{"num_hidden_layers": 11, "hidden_size": 160, "num_attention_heads": 2, "num_key_value_heads": 2, "head_dim": 64, "intermediate_size": 640, "vocab_size": 13208, "hidden_act": "gelu", "norm": "layernorm", "norm_place": "pre", "norm_eps": 1e-05, "positions": "rope", "rope_theta": 42500.0, "rope_fraction": 0.25, "qk_norm": true, "attn_scale": 0.125, "bias": "all", "tie_word_embeddings": false, "parallel_block": true, "extras": ["capped logits"], "init": "normal", "init_std_qkv": 0.0327, "init_std_o": 0.0, "init_std_up": 0.0327, "init_std_down": 0.0, "optimizer": "muon_variant", "learning_rate": 0.019, "lr_mult_qkv": 0.4, "lr_mult_up": 0.827, "lr_mult_down": 2.0, "beta1": 0.93, "lr_head": 0.0362, "max_grad_norm": 2.0, "warmup_steps": 0, "schedule": "cos", "final_lr_fraction": 0.1, "batch_tokens": 65536, "max_seq_len": 384, "doc_mask": true, "train_tokens": 383800000, "max_steps": 5857, "dataset": "wikipedia_en"}
MLP neurons of a small language model. Each row is named by its layer, matrix (down: output weights) and neuron, and shows model dimensions 80-143. Each number is 200 + 20 x the weight over its row's rms, rounded and kept within 0 to 999.
A block is one neuron, or neurons of one layer that tend to fire together. After each block is what it responds to, as a language model described it from the Wikipedia text at the highest values.

L7.down2,205,231,201,206,173,170,230,220,207,184,202,210,237,180,217,207,195,190,202,190,216,214,213,171,212,200,191,194,184,219,176,190,204,190,211,215,218,182,205,220,196,242,219,229,218,203,192,181,188,231,223,218,182,201,246,194,208,181,211,174,211,236,185,186
L7.down40,200,231,204,193,204,212,215,199,183,225,190,203,192,191,196,197,206,219,207,173,213,198,219,227,229,221,190,177,225,212,212,207,179,197,195,212,188,232,166,124,203,193,199,186,216,186,237,219,201,189,240,169,209,161,159,219,173,175,214,210,179,188,214,190
L7.down55,196,212,206,234,212,206,190,226,184,205,194,199,209,190,122,233,197,228,194,175,187,205,225,210,149,249,198,182,193,205,193,206,199,194,201,223,171,184,189,192,210,232,205,228,232,190,205,221,191,212,212,213,200,206,183,210,152,186,194,233,203,225,196,186
L7.down178,222,171,206,208,178,207,243,179,212,213,188,171,215,251,183,165,214,194,198,193,215,170,208,194,228,190,196,190,171,209,221,166,226,177,198,223,194,178,184,179,225,209,226,201,200,163,230,195,222,223,178,193,170,204,184,212,217,198,212,198,191,215,202,166
L7.down250,199,226,207,180,194,215,215,181,197,191,195,228,207,227,207,211,207,173,214,194,191,181,193,185,255,167,161,196,202,206,181,222,214,172,234,229,216,201,188,188,199,198,178,216,232,174,204,183,182,226,187,227,216,193,209,159,189,254,221,158,186,220,183,207
L7.down406,183,169,203,170,202,200,203,217,212,212,188,198,203,220,211,191,206,210,245,179,194,211,221,186,220,197,180,219,248,191,182,216,208,197,173,217,160,189,203,204,182,164,206,198,241,195,192,182,210,207,151,208,186,220,177,185,197,214,200,189,184,220,244,219
L7.down502,192,204,198,220,176,229,180,200,176,199,211,186,181,172,206,204,205,220,225,188,175,171,202,200,246,206,190,239,208,242,197,173,193,209,248,200,204,163,178,188,241,176,172,226,193,209,210,207,196,196,211,190,239,183,155,216,183,168,233,206,187,185,179,204
L7.down637,205,197,239,206,201,189,185,227,164,191,186,200,205,228,203,201,197,211,210,219,186,204,193,174,245,196,172,212,173,194,218,171,210,194,247,223,203,223,193,176,199,215,217,200,239,196,207,226,209,206,159,236,217,212,145,231,218,178,198,187,195,177,198,229
Description: Second newline of a blank-line break in Wikipedia articles, after section headings, after a colon introducing a quote, or before a new heading.

L8.down61,188,207,162,192,192,234,206,230,206,234,220,186,212,226,190,163,204,206,174,199,177,214,193,182,249,219,217,195,173,225,215,176,175,182,221,177,215,197,221,176,196,191,201,196,195,214,192,190,202,224,241,220,204,249,227,238,218,184,197,202,182,209,210,226
L8.down109,180,214,261,215,207,188,197,198,231,212,182,211,177,220,196,226,200,198,202,174,191,221,185,174,241,241,226,186,196,174,210,182,180,192,239,192,223,181,185,210,232,225,199,221,218,211,189,184,192,177,230,196,224,181,234,219,217,185,227,210,209,195,194,200
L8.down199,232,199,213,200,210,185,203,193,192,173,230,221,145,211,210,192,129,192,182,175,227,185,157,220,205,209,183,239,175,194,212,213,176,184,212,208,189,195,160,188,223,190,213,184,188,177,192,204,189,200,235,199,200,208,188,182,215,213,210,184,216,207,223,191
L8.down261,202,249,185,223,200,213,226,213,224,199,189,203,229,206,186,216,167,213,193,163,193,211,233,196,181,194,220,212,204,181,226,181,239,173,170,219,192,185,173,199,207,213,208,195,215,212,234,222,189,204,184,206,188,180,204,215,196,200,188,210,190,214,211,235
L8.down535,190,196,185,211,237,230,181,190,217,194,190,191,171,199,203,191,200,215,254,193,202,161,240,173,168,200,196,216,184,201,171,184,201,226,207,167,197,226,184,204,182,189,201,213,196,220,200,183,194,229,169,199,179,198,189,191,225,190,182,193,149,217,193,180
L8.down537,199,209,194,198,214,193,243,202,222,174,157,213,190,170,201,217,190,188,210,228,215,217,159,181,212,175,193,227,184,167,166,182,203,227,220,204,194,234,199,200,187,182,190,197,183,218,158,235,180,216,198,204,171,199,170,153,200,211,215,213,180,199,221,227
L8.down542,206,194,194,206,218,200,176,214,207,231,192,173,160,210,191,193,149,217,190,217,215,240,183,192,178,169,186,225,188,174,185,216,185,191,184,216,204,202,189,190,214,176,212,226,191,191,218,229,200,220,201,254,190,193,170,195,212,199,211,237,194,187,220,176
L8.down634,170,210,228,194,204,203,203,189,194,215,164,225,223,227,205,202,206,222,188,195,204,234,200,207,178,177,217,181,162,160,181,194,213,223,214,231,224,190,215,196,237,220,199,185,177,192,173,243,205,181,180,180,162,194,222,190,233,202,157,184,178,186,196,226
Description: Line-break tokens that end one Markdown table row or bulleted list item just before the next row or item, e.g. after |---|---| or after a footballer entry.

L7.down10,208,211,214,205,217,192,196,191,217,198,211,184,222,195,192,188,231,181,204,177,195,158,220,220,218,178,220,182,212,206,255,216,208,244,214,196,194,240,199,166,201,213,169,185,193,204,196,231,191,190,172,231,191,208,137,193,187,240,181,214,201,224,215,215
L7.down37,235,223,197,200,198,178,218,186,212,230,186,226,211,216,219,190,151,194,225,199,183,238,193,206,205,199,197,191,178,223,211,211,195,211,205,194,177,207,185,187,226,183,190,166,230,223,216,192,204,201,199,205,200,180,172,197,167,183,207,233,194,237,196,178
L7.down45,209,165,159,213,196,199,232,208,206,223,193,212,192,211,181,235,223,211,170,212,226,197,194,212,223,205,172,225,188,182,175,189,231,169,200,211,194,207,190,215,216,152,215,170,193,211,218,168,204,194,210,220,173,205,197,197,178,209,248,171,215,205,200,208
L7.down243,208,196,187,185,197,171,196,215,235,225,179,201,209,205,204,214,215,214,180,244,203,189,231,161,215,186,215,194,175,230,209,202,199,197,221,193,222,208,183,178,207,190,214,164,216,191,195,170,191,188,215,180,226,174,154,174,198,220,215,171,198,189,180,187
L7.down268,191,211,227,227,242,196,174,191,238,183,203,210,198,224,219,171,211,219,194,180,212,194,181,193,196,203,145,157,169,208,234,196,210,200,208,181,193,169,209,206,194,202,181,220,167,208,178,205,224,211,226,219,188,207,245,239,226,189,199,198,204,185,195,211
L7.down425,190,248,196,177,198,217,183,230,230,176,185,229,201,189,224,182,225,192,215,208,185,181,203,204,191,215,193,176,201,198,231,182,174,198,228,216,239,207,201,244,232,209,212,218,198,192,197,191,230,187,214,176,221,198,200,223,180,207,186,205,188,203,208,191
L7.down441,235,190,180,226,173,233,187,167,225,209,208,234,201,172,205,200,191,153,206,206,168,172,222,190,205,191,174,209,197,214,237,207,177,232,171,209,180,197,174,250,189,164,240,205,198,204,218,189,181,172,218,228,229,213,177,207,177,224,215,228,214,173,218,189
L7.down475,209,193,224,192,197,160,197,200,214,238,190,210,206,224,179,199,188,228,192,218,220,157,204,196,172,234,219,198,195,226,187,178,218,175,186,177,203,210,221,163,210,210,172,223,230,181,241,153,167,225,210,181,182,185,181,180,184,196,183,213,210,247,180,203
Description: Number words, numerals and quantifiers opening a quantity or date, often after on/in/for, e.g. "On 17 October", "in many batches", "for four years".

L7.down1,178,209,188,195,207,207,170,186,184,218,216,216,201,185,194,191,195,201,211,225,186,220,208,199,234,197,180,223,224,210,195,204,213,208,179,179,207,208,205,194,191,197,187,213,203,214,258,207,178,201,220,219,233,223,152,247,188,212,182,184,197,207,213,231
L7.down8,165,237,197,177,228,191,189,177,212,191,191,179,207,197,176,218,228,221,195,192,146,177,185,208,230,203,202,215,184,193,196,201,218,197,194,181,216,187,213,191,227,176,183,198,195,226,195,163,211,176,197,220,207,148,200,247,198,185,171,204,178,213,233,205
L7.down56,183,204,223,203,166,207,175,192,191,194,189,224,187,211,199,156,231,230,178,197,193,193,202,165,194,220,205,227,211,186,198,166,178,198,195,165,223,191,218,179,225,204,199,214,200,209,219,235,228,203,203,188,204,200,178,214,189,247,189,173,255,183,196,229
L7.down89,201,205,224,139,223,193,215,196,234,182,234,226,207,183,194,205,198,192,176,217,192,187,180,197,257,215,215,219,186,225,208,211,205,182,206,173,187,218,179,180,230,160,215,206,227,233,190,216,174,195,190,174,209,192,183,217,205,197,221,202,194,206,201,223
L7.down105,187,196,219,204,204,192,208,183,227,165,208,225,191,187,226,224,200,228,186,198,175,181,161,178,208,209,209,201,196,178,181,201,196,179,215,230,196,199,197,231,247,172,268,215,203,221,225,185,199,188,196,163,188,246,202,201,225,206,204,203,224,227,179,236
L7.down153,220,195,221,235,190,178,206,195,198,200,200,186,185,165,216,175,237,208,210,184,194,186,192,198,205,221,189,211,195,198,172,217,193,223,206,196,210,196,229,182,216,218,216,191,200,204,193,195,205,221,205,173,182,196,219,206,166,202,241,170,237,212,193,211
L7.down156,218,186,250,216,210,207,211,205,200,232,183,176,186,217,237,209,243,192,225,239,197,184,184,178,215,183,205,199,202,221,203,202,166,174,195,153,190,225,190,170,234,204,228,191,215,218,211,198,195,199,179,204,206,183,219,198,169,218,210,208,214,210,165,202
L7.down405,209,218,231,212,153,198,197,218,201,199,224,202,218,216,197,181,206,206,214,192,198,207,166,209,198,186,188,223,163,234,168,221,201,213,234,192,211,214,174,190,205,222,244,191,181,175,238,236,211,209,194,230,201,239,200,205,198,203,224,232,206,193,181,207
Description: Main verbs, mostly was or is, right after a sentence's subject name or pronoun in biographies, e.g. Hill was, He was, Atlas is.

L3.down248,161,236,193,205,166,182,226,204,210,185,233,187,202,225,213,204,225,230,212,225,172,184,216,191,244,189,234,188,187,172,208,198,210,213,193,238,185,187,194,201,194,197,156,206,196,188,173,234,214,223,207,211,147,208,229,220,184,190,196,201,214,202,192,222
Description: Sentence-final periods and blank-line newlines that close a paragraph or list entry, usually right before a new sentence, a section heading (==History==), or a list item starting with "-".

L8.down88,193,213,211,209,205,209,239,199,204,176,192,217,189,219,217,188,237,226,177,193,196,195,184,230,165,204,174,198,196,222,186,190,154,231,207,190,206,207,212,199,231,198,201,231,197,177,190,194,195,190,171,185,191,212,143,201,193,218,225,188,224,198,185,239
L8.down159,217,183,197,242,252,185,216,219,185,181,207,205,177,200,237,199,210,186,212,222,193,235,188,226,207,217,185,196,178,215,189,221,207,208,249,175,196,187,207,183,182,202,188,207,192,212,170,199,222,195,195,176,195,230,224,207,186,219,208,208,190,234,219,216
L8.down220,192,202,234,237,202,186,178,210,196,170,216,206,207,200,202,185,168,184,208,193,223,207,167,212,189,180,236,179,204,203,169,206,213,206,204,194,178,196,151,224,168,189,156,228,187,196,191,230,241,225,160,174,218,172,204,201,226,175,198,203,176,185,232,192
L8.down284,187,206,241,210,218,183,209,190,203,159,219,175,230,231,221,241,183,208,225,199,202,175,259,179,196,236,219,207,186,170,195,210,198,226,183,214,212,225,204,174,184,190,204,165,224,210,225,197,176,212,188,221,202,195,183,222,200,176,212,205,208,161,229,177
L8.down296,187,197,186,187,183,200,193,197,206,161,202,220,193,207,202,204,191,184,204,223,228,197,211,204,214,256,175,150,183,216,210,208,207,217,164,186,229,166,173,189,208,205,234,212,189,164,186,189,228,185,197,167,206,191,189,227,205,178,205,235,197,234,209,182
L8.down308,175,189,219,181,222,211,185,203,192,208,185,183,204,196,195,214,211,214,165,188,192,207,161,189,220,214,196,223,175,204,171,200,215,195,224,240,244,220,204,197,220,220,208,235,225,197,198,188,204,200,194,195,211,194,183,202,200,199,203,204,209,217,187,211
L8.down466,196,214,188,225,201,180,220,220,213,181,218,233,229,188,238,197,205,142,205,180,218,195,183,189,196,184,196,217,200,228,225,194,209,233,213,176,203,210,214,200,233,175,189,213,190,235,177,210,189,214,213,172,184,217,175,200,245,200,214,173,164,193,192,196
L8.down563,187,181,192,181,230,171,199,206,219,164,213,182,228,212,182,226,201,185,188,195,195,179,164,203,217,204,215,215,170,209,172,166,228,233,257,214,208,195,208,184,190,171,224,179,208,209,230,195,193,189,186,196,206,219,231,209,185,228,193,191,187,190,178,158
Description: Final piece of a noun naming a role, type or category that a subject is predicated to be, often an occupation, e.g. footballer, landowner, co-author, actor, tributary.

L3.down431,221,200,188,165,196,192,214,179,197,198,199,203,194,198,208,197,191,206,182,180,194,243,192,211,268,206,206,225,203,191,201,207,214,231,162,186,219,191,203,200,209,203,225,186,214,235,193,212,177,182,199,217,203,229,197,241,184,204,206,209,188,154,208,175
Description: Linking words in biographies and articles: copula/auxiliary verbs after a subject (was, has been, being, served as), "one of"/"many of", plus "Preceded by" succession boxes and table headers like Awards, Pos.

L3.down119,198,196,182,186,185,163,230,215,179,190,195,171,211,201,178,195,195,194,179,237,236,234,207,223,243,184,165,208,181,173,223,202,206,212,221,213,188,140,199,201,186,166,218,185,222,193,194,200,195,197,201,185,198,252,215,212,189,220,185,192,183,247,216,205
Description: Closing subword pieces that end a multi-token word, mostly -ing, -age, -ation, as in mapping, engagement, hostage, runners-up.

L7.down5,213,223,191,211,194,198,258,199,234,197,180,222,184,196,191,172,164,193,200,215,217,208,160,205,228,225,175,201,169,199,216,222,192,201,202,167,185,183,189,220,226,190,186,188,246,180,198,189,195,188,173,182,233,199,196,222,213,197,200,222,175,231,187,215
L7.down160,214,222,198,200,191,171,190,215,198,190,195,164,169,220,202,215,182,178,235,221,193,219,194,238,238,194,161,176,198,185,166,179,226,170,196,213,219,193,173,188,186,200,204,193,199,195,219,236,201,213,208,185,205,200,173,239,221,202,193,193,190,229,215,195
L7.down175,217,194,207,178,209,181,209,199,190,213,162,199,224,212,196,253,197,176,201,183,195,230,216,200,191,158,176,165,184,165,176,219,217,198,166,219,192,187,209,195,191,232,235,177,183,185,221,188,217,191,181,219,186,203,215,184,197,214,214,192,211,241,198,215
L7.down236,234,214,202,231,220,248,193,206,183,216,225,214,170,207,176,191,248,212,243,224,200,166,206,195,162,166,224,203,188,215,220,192,181,198,209,185,202,243,195,209,222,219,199,207,208,195,176,217,187,181,188,167,181,198,208,193,206,186,203,201,168,178,194,199
L7.down246,179,203,182,209,209,161,215,186,233,224,206,197,194,204,185,211,203,185,226,227,211,217,166,199,204,220,217,205,198,235,200,214,178,149,217,205,190,197,214,188,198,213,227,184,203,166,224,215,213,187,227,180,184,196,235,200,198,183,204,158,163,237,199,203
L7.down412,212,190,191,164,172,193,230,218,211,185,180,235,225,172,214,221,165,200,183,180,217,227,185,214,221,226,173,197,194,197,195,204,177,184,189,206,233,191,185,205,210,219,203,179,218,205,192,183,186,252,190,182,193,193,175,225,184,172,213,194,205,214,217,203
L7.down488,231,205,190,194,199,195,229,189,226,212,239,208,162,242,181,203,174,155,203,233,196,236,201,184,214,204,167,237,202,194,212,206,195,181,196,237,210,181,183,181,179,200,176,213,179,220,239,232,207,202,208,230,184,191,211,216,212,195,210,193,189,206,230,202
L7.down625,182,186,218,190,216,207,175,201,211,192,177,221,211,182,247,230,233,186,187,153,207,211,204,177,185,210,212,214,210,190,172,188,184,214,172,214,205,222,181,185,177,171,216,205,225,210,175,198,186,186,208,162,192,217,201,180,186,254,175,197,221,169,219,212
Description: Line breaks ending a row of a Wikipedia markdown table, strongest right after a |---|---| separator before the first data row (charts, election results, filmographies).

L8.down5,222,208,199,168,233,164,179,197,191,174,205,202,187,170,203,215,178,201,193,183,191,202,208,176,207,213,207,213,206,215,201,205,225,205,194,171,227,183,186,217,216,227,187,186,200,205,200,199,209,181,213,203,189,199,146,230,220,216,212,222,255,201,206,218
L8.down63,196,200,212,191,175,207,173,182,205,182,207,187,219,192,181,222,204,189,194,195,201,219,190,226,210,184,204,199,224,156,179,220,195,211,179,216,169,199,223,190,182,162,191,188,193,197,203,202,197,169,210,202,167,193,181,178,191,228,181,209,206,216,189,228
L8.down130,193,173,202,171,204,188,237,192,190,217,210,199,225,227,192,230,184,192,211,220,215,215,227,214,224,198,194,215,196,222,167,222,200,192,201,184,174,214,226,199,211,139,183,216,204,202,188,199,215,196,167,181,208,237,201,207,174,180,203,141,212,178,188,210
L8.down163,206,247,205,212,161,187,211,191,194,177,177,185,199,208,200,171,183,201,205,216,218,163,165,164,214,185,187,207,211,144,203,178,220,197,209,193,232,212,214,222,199,188,211,187,214,238,201,204,215,209,198,198,209,184,145,191,197,195,167,212,217,207,191,211
L8.down196,215,208,233,195,198,159,162,218,165,212,181,217,206,192,209,194,191,210,192,182,192,203,218,187,207,219,215,188,218,198,198,174,192,188,206,190,181,183,175,176,226,191,246,187,187,204,176,206,187,204,242,255,202,156,173,206,208,198,230,215,211,188,223,224
L8.down214,215,193,186,179,200,174,191,202,197,207,205,174,218,180,188,200,222,193,209,204,169,182,169,185,144,206,196,201,225,220,211,229,196,189,169,231,202,239,238,168,242,209,192,174,194,213,171,216,200,207,169,236,178,179,183,218,174,235,191,218,189,210,207,204
L8.down273,193,213,228,209,225,158,218,196,165,194,189,198,168,218,239,194,182,195,189,227,196,185,179,200,195,194,199,210,223,184,194,195,190,160,205,235,190,222,210,210,201,206,211,208,213,183,185,188,198,210,167,196,202,188,168,203,205,193,175,163,227,189,194,203
L8.down539,206,206,194,176,170,209,183,214,217,225,177,206,200,240,202,229,226,170,217,209,212,186,179,182,217,223,188,175,181,211,205,206,195,215,221,176,216,196,192,187,207,182,194,195,203,213,167,166,234,187,173,177,184,179,188,197,173,182,204,186,192,204,160,213
Description: The first number token of a multi-part quantity in tables and data, before ., :, or – as in 1:27.24, 54.56, 9 October.